config.yaml
d_model: 384
vocab_size: 16384
warmup_steps: 493
final_lr_fraction: 0.0
dataset: "wikipedia_en"
MLP neurons of a small language model. Each row is named by its layer, matrix (up: input weights) and neuron, and shows model dimensions 128-383. Each number is 128 + 24 x the weight over its row's rms, rounded and kept within 0 to 255. Numbers have three digits each.
After each neuron's rows, "fires after" lists the tokens most often just before its 100 highest values on Wikipedia text that the model never trained on. A number after a token or word is its count.

L7.up60:115123116119167107109154106104105160109095108085103080113162126128092108127142084157184135125136172158138140122102114116120118099177148123117112125103160110183158163134100079121190112127149100127137128128105126060066119161168126088137152116134146125165155135090138155169103113107140155185134092143140145116110123098129133144097158144095115147140123107131154117123125110151079091191142140118126093154098161191087133140118139110146164127083154118137159102115115137161136141129128122112119145113111104104159096126134092137128159109106092114120118101090128104120133122154178117202112156135151152158136128124164115127162115121097116138115134098145147147110123150131159144159140134131141184121083152108129188134173142139146133119114101072119152150134125175117118113106113147
fires after: " was" 17, " the" 17, " |" 14, " a" 9, " 4" 6, "|" 5

L7.up192:054108194129109112123156114166114108111133148108138143140173130131133092147127090153128168123102125145111121114100182133146104116157137128143094141091146094135143133134102120084112132062138102171161166107144132147157132123173116095129074124101124090132099156115168123125150146136134106182116116134128090137138124153086172137175118127110127126135111120176130132136106155116101133157113146122159111145118143160092125125112134125074174112129099132150115098148107116065154135144152124140109132148156112111100141169117106135173120101154119126133168137146129126135098077130119150156144104141134108154158125145101177116124129121110113116136143106133155124176114111139168108137125157125131115142107116093103155150155139115140133140108096122159142103158150152112119174131105128
fires after: " the" 26, " The" 12, "|" 12, " |" 9

L7.up843:110131118105116130144185166113140131142122177130110119114126116165133130124103119173095088124102114113158145122153120137137095133150117093127142118160083137096122154149093102166085131103091131154139126138153095122127162103123130156108092109143144114181102143127116128141113142147142117142104135127125102112127186108136124150124098189129145131124128099143120122149104146107137158120116148105163095128128117103107143124127139121110113132159141147139107119142157167135116123118141120113145126114167114126090137144150091131135128123174120155140129129162135137186071113089113151097062117160143138184148096126105166133152086134115161121100182128108116144094153126106152156132131108084113139198123083087130124147116128126153090102119085093152126101170123150135095139116161157
fires after: " to" 51, " not" 5, " would" 4

L7.up7:118139095160116133138123120115112117184112137111133127126121111137144110155120112131153152124133185166159123103065165182126096101116114115110121097170102105095161143103151134112115156104125105140136115115147136113124145127095126152158105099103145131086144130163074116127134100121103106114150124108108090105126121124156147128108142150083095121128116128132118112174098114122134119148103120132099059176139154151142107110135116132128095102164063117141091107117099106116140152096128115147107144113110107096131110137104126129139128159142126129116112128139121143101197130126107134126135152133105142149180139116105138106074087146118163170093141133162138122108118147169129167112083146116172143125097143142134151129110155151128139123107154141151145095180113148088126133105125142
fires after: ";" 19, " |" 18, ")" 17, "\"" 10, "athan" 6

L7.up132:137119095146108129103169149110150124117089157157126120138111131119115133156141084128156179058129110122128106119129126125115110148117077088167158129127142107142122067136137138155137094145111126134151134106127116067122129138128137142148155138145104127128113123125107128129130142094138124131160141118139098167132115129135128143120096127174128110127134152151147129174101128124089126133117166080160157143158097164129157144092115141165162122127138165087118076150136144179155102154157079136147116121137074139141171118117052128069141118126120130089113145103141171146146152144122103134101113110095152194074117101134149158132132153118077104141115129062151138170132139158136116141164110154121113172143148151119131139174152138139095118132135112141144089100153151096124151105146121
fires after: "," 17, " $" 11, " were" 11, "–" 6, " 7" 5

L2.up374:177131114064134136154156111133123139111125145102144127119145147147150121110144113180141161134135181150134121132127123171131116103148124110100142134099134160161110174122098116124146137110117096139108112106119114130136162082102136132151107173116111146150151158128145163120126127195146154110128138090113102154142112125119136110104101114141125160096166091169174130156130099090126103114112111146108128112164153125162135134100106070149164109132107141128125126143103142179111123136111117141139152164122131143089117147136117144126118104149105084128129096132144145145121071113131071079125138205090112170166190129119159133107112139119150136127144136152121143121061145109088117081145122156165126159140128129127143126131147127121121133134143100138080136157132147114128150103164138
fires after: "\n" 36, " |" 24, ";" 8

L7.up634:122113146059169091134140150156103110085159122146132178117144163162113142137129113114172160144193135146126127157127150149105133106130091122124145164091114106133152095150101107129162132134172110135104138125128095069130088119169164106108116129117168093102109115111127103104156148124144119097122094141117137117103154114179101163104066119154107104126096086144127143142132114113155101122106124167119121116151132102098096117138139091127162131140122132115096139082122169085123127114096153143114117123124123123107127117144053141148147096145153153107116177081141124143088135144156173120144170111178114140135113145084153136112126137173144117112119161121098129108107140135144154113119160137151087135160139113120111154131150128139088108155123116131139140105131141116156161096109137
fires after: " |" 63, "," 8

L7.up920:139124116121115149139119101148166126099106144118164097144151141112107125104097124159127122140109137122125104096130094118120170153138107094126145108126145106112107085124134133158136093133111128152154117171111138101114164110135129141086103124099123146115165182110118067174134120110122141151177185167160137200119123145147128108160148135142122135116149134130100109136143141096110125146143133153122084123112131110120151119106126125154112126150155149111103098088138176165099179140170163116160178138167155124118088171110130121116125119110155179158119112118150122183086079080127114140112130128140103152153155113158108132149103131150102155099134172099122185121148143127154117142090093126128145108163097116116104144150138098133086143132100117137143131114167111125083120112119112
fires after: ":" 28, " to" 16, " could" 8, " " 4, " on" 4, " would" 4

L7.up235:125129180173109106100159120123096123177131147117099144140151146132155091178158100147124179072129125151146144113138138175130107092119117141121146123160128126107129167139130114120130153127130116092138098113119138120170157086128162158094127122131137140080150121130112137161076154091085117149120154125116141157111141136149146109100068161130156136136147102165128145138125105139127096095122130120075090144119140138139120126109174121155103162095108156090100104096136107123164132136111161116094097119156150064116110135101108122134163130158127090098194136103128128135178128148100125150110174121124136122147096085149131107198126137104109103091146127168094179138122130127120109130152129124125103084130132133155128114113116114129146102123111159129090168156140169117127124105142147
fires after: " D" 22, " d" 12, " " 12, " R" 8, "D" 5

L7.up828:132089146109126116099127131144129124161113123114113126118128120157136054117145144138141110116112147150140131107152146171133118069156115145138108124166108134163140165181108098149152130072166129125120135121134116027106120119184145146087103123110125142150115101100115102123137131144165137141133103089117082100121146127143122161133100105113117134140140112138124141162107133107164122142129165156149075120170150124160121138135130126131120163144120129093138102149132127133113092110137136110136146105155132157131154145097099109174150131137163125154101116144151121164138156105149158120106160151105142163137159149092110113129112147127122132119165133147152139134139129151131130110082133160137152165131142112112142156136129135182099185097089121197131140156161129120078136128110101
fires after: " |" 56, " by" 9, " of" 8, " %" 6, " members" 4

L7.up1449:098157144107149122112113144127103144165140124095044141125136149151160124148118091130126140133093171125104144117063132149130140122110126123133134097121114095123150168113130132103156138132123143144143105108121111142136105147046087105155116161159130110140144124148112106112140083099163082114156093158121082135118107131119129135054120150105138140090097131128152144176140142104123108115135126089108145134180140170131156117119152118139108123117119146135122129137119175115124137151137129100117117121187111080107100138138124142097126123079118106112135147108113106151185138126077124123140152142158144132121119102125139158167133105144194165089153118170161116135160155157120115120131098124152129115109103102126170121124170178136133100130144169130128123182152161147136133139143167
fires after: "D" 20, " Dan" 10, "d" 8, " D" 8, " P" 5

L7.up1535:115104125137140123148122089126121127163135109068087123122141142161197090150152140141137135126106179125128153105101131107153162147158141133129086121115124144119121105128097113160131105099132137155160130101090111095106125110135165149126120143101151099181169108146124100130117127143139124102111127115143139102152180088146161133122108111107092142104129081210134136135088138114149119114126132136092102140133153142150067103148125132101118099116124123123150105111122152137110121113148134127151152149155153135132130120118156126146139104110130107133129087096104108111177129085091157128153129149125109120175118090106145106158143092148113117078161169134149107157149103107182147072123129126114136141120185132161150139115145149141125113131086153096136175141154117124142139133058175
fires after: " the" 59, " made" 5

L7.up1181:128153130132090133092116096113124187142174114161114108142137146137174101146160142131116176110093136126121103113104129124146132139126128116097132115197113128118123111105137092108130163112088114143112150086133122150137112154085176077116145091102129147065122141145104119105112140136100118146125129092146124137149107124139131112115077121120111126124121140121128131160129112116135142122160153133136107154140140139143182154142112147124125108105130180099136078105158152195115127160121092123114177149152110100115086132144072150095143131098168086107143143095091167154162131126123124147095113169166127151139099088126138126122122123108119137107109123171172131182123151128155112161118121153155089158158132134115141129136149120137133141140098150157182092119129138109143140127096105
fires after: "\n" 23, " the" 20, "." 19, " to" 4

L7.up578:130144145153140152139130145138107108165082134135133131080143139119128091167151098131090150176097144131139135092171153140158136101170148113121142054108138133096162080130166159109098143145106128127119080114145123115142141116152138097141080130169103157099134107084154108144122127116117128168120136113113115105148144162144122132143095121144080100139168102135117131132133130121141119124114127106131123103124083169137108094133091134189131130107102143084131157104142110119150102126151143145139158123100097090126137100118117148125144126095150135126136094126114134109145111112103145155131158130147104156156141124114173106142133094172134129121075124138159140133105153161169105128017125153092132151098112127083111181117110120126100124177148133163110092154128137117119147119120164
fires after: "\n" 31, " the" 23, " due" 6, " complic" 4, " of" 4, " to" 4

L7.up1146:106129120110159142129117108102097117135147135126107181157151162120091147126137116100143160101117138128146132101091109104101151120139104132104095096131135094092128127131113105125142115149138131098151121125114122069092117140134153122122098148139180114146100170108100073118154148092124164133164112128106094166118118155109108114068163132111116140123089120122114112166103146176112106103116142136102134134153135122129136114141154130154106114125145106137115103158127156136093112124118168125145083099127153150105101128096120105101148149117100179102117137131128085133147135100119117165112101093141134131183101127104117093138133142142091119122126160101122145099106160149130136121150131083106178144137110082131131128145139150143173098088089115124133100164159141094107147101138132
fires after: "N" 35, "," 28, "°" 11, " was" 8

L7.up953:106118138109150100134173118119123150112110113132102161101175131134153069130113088140153157112126145177151112127100163142104121106160112142171125116139137112125124123164096121130121135144143129177089138114130114102116110122136183135137106133118126110184124146080119166173167140097180135123122105147085164114131141159135123153134136135115135124125095124163129122149099101151130095177132149142096131145187115113142137126125135110111185139160136141090116093121153112133082132117164101124167116146147153133134154123136105109153083121112085131110150107098089103143137095149140114107129119113097113152127137100124137109116083122135152120133162150165129099121146149124142140150140181154137141116102153078109152115117099104133111097127112092111129163162146190154106138128128136
fires after: " |" 63, " first" 5, " second" 4, " the" 4

L7.up1026:097171129099124122133152124112097132116113147113135051178141096102153177097125093117116126146117143136117112113136109119110087126136108124131139062160143131094100125115136168149121099102143111114136172147116102106105166117115126128132135156138083109125110169107109092137122131118108172094205181102110093170125148165133137124083113113150109092125151087138126142138101098122139134102157138144164113153119130121172190143115108125113113127102134116123107120155116175158143153116105104133158118120130148169090124137122133163136139109116155156153124107148119119138170123097152129129072165152139134132155147167115122090105117091152160103157135148142094142092091153149121129086147070116111105134129096120141133151109126147169127138136154134122091100153118139114136170112158169
fires after: "," 21, " December" 9, "ir" 7, " August" 7, "ul" 5, "r" 4

L7.up429:086123149123140121156138117134184114138170126166146133110125136140111132096099122128152149115127152130126122124080093113110100121119153081112091042110135133132138104175128134088128069125136139126127153097158113138120104147149126169142140149119153136132104153098121114142128116101144121103130194116128128127151112107095103112134089110094100106131125128165162120114122069121115111092106137139103088090172134130139115125142140133122126116132122138139139158170165126135124110130133105102132154143130110097131114134109116087167141137095090152134136140150111098113210192077133115133141131119134137127149136128122171122089140125139134147143115107132111174123125138105102106142100159133129158151152141144146131129132096109131125088112130131154129104169132107134117129122097138
fires after: " |" 47, "." 18, ";" 6

L7.up501:122131139128173101141134122129147108174090149138102090134100130109119142111114118135101170129149108125164113113159115112114175143102119147169153129104121126154157135140173130108137122097109108120160103105124142136095087155191091116109157150149119115151147096126116122185114136099119114131132207148092149116109162075127074135118087138112121105122116111135122122129112103134109135125159128138146112141101126108143121093135188124147172138099142077163130110150132118153133113133109123079116122123118120162119102153140083144129102127128108145153149122116142171129131120133120164151146166140098150168157137094116134114136082140112107116162155084119118122142128140164159143162165132127123138104120132121127125144106135121138109129083134123105128116087096137118134150127128128
fires after: " Sch" 15, "-" 11, " $" 7, " on" 7, " sc" 5, " Work" 5

L7.up547:114123129149145099085141111142153128121155106104135089139173129178141114089082116138113096121117150151140092109100153141122153124119125116137143096161165098136160128161090127094133134115119114144115152115121125115106131117137082141122150107092173130146127153104101132162098174129137165124131148088132084152156115109162125093100164134104154111117132082156142120120131122140126134129124116122138131077165162112083124122135122106112184144109094128134144119096131162166128142148157124103146197124135139147102079134131112113130100143098123116144140111097102148188100097117129144130119092187173105160127147139133145120162122166083149134114139164125165169151133144116140121143126126134146150141152153103114156141163097115151118153083119136135098173164131147162121135110106127
fires after: "\n" 24, " G" 21, " V" 6, " C" 4

L7.up52:124136128121164166127163147135183145103098164138107146117134170125118139133137088141166139113153120105150129142097150097146156136156114090117152112118129071136117133138155148151151122127087111101163113137122125122159147137138123129124100132158085120135129140087100124151162163091146142134133147156158109134103140145112134159111109182139129118151125153113155116209124115129075090116135177088118111106132110137121168121106133126093132152154115148140134143153123155130153077152110114083146112134119111101122106137106064122119151146081087146160135144084134117156142142130099120122084141106161113116139126085118132124171116135160113113143089137108121146121108155144153136098119119132104108135163145136094101149153113125113086114126139075178155121110137155176144099102094193
fires after: "," 47, "." 9, " 2" 4

L7.up1293:138113104121119138154093131135185142132141161101111128120149131151151132147162105161120168120097111161133142147155119144111153164107169147093079111160116109156131160136141124177135124048116131135149157087142108150094131153072130110118123103125143125149110157138115142103087109138155128090114141115109124133104148141145107170151132125140145120107171121152114118118094070156135119113104146102063121136135116125139126117124141130130133137087112201110130083115094135130143114132167151123130145165151158120127152145147151143111141106147116124167141149136092096122119094100095189157118150177100143156142146128165133077104105161178152106156125129084127062140116134131155172132074103128115151080114157124147135159135114110135141125182144118147124078123132123155165119119158132
fires after: " did" 15, " to" 14, " does" 8, " could" 6, " would" 5, " can" 4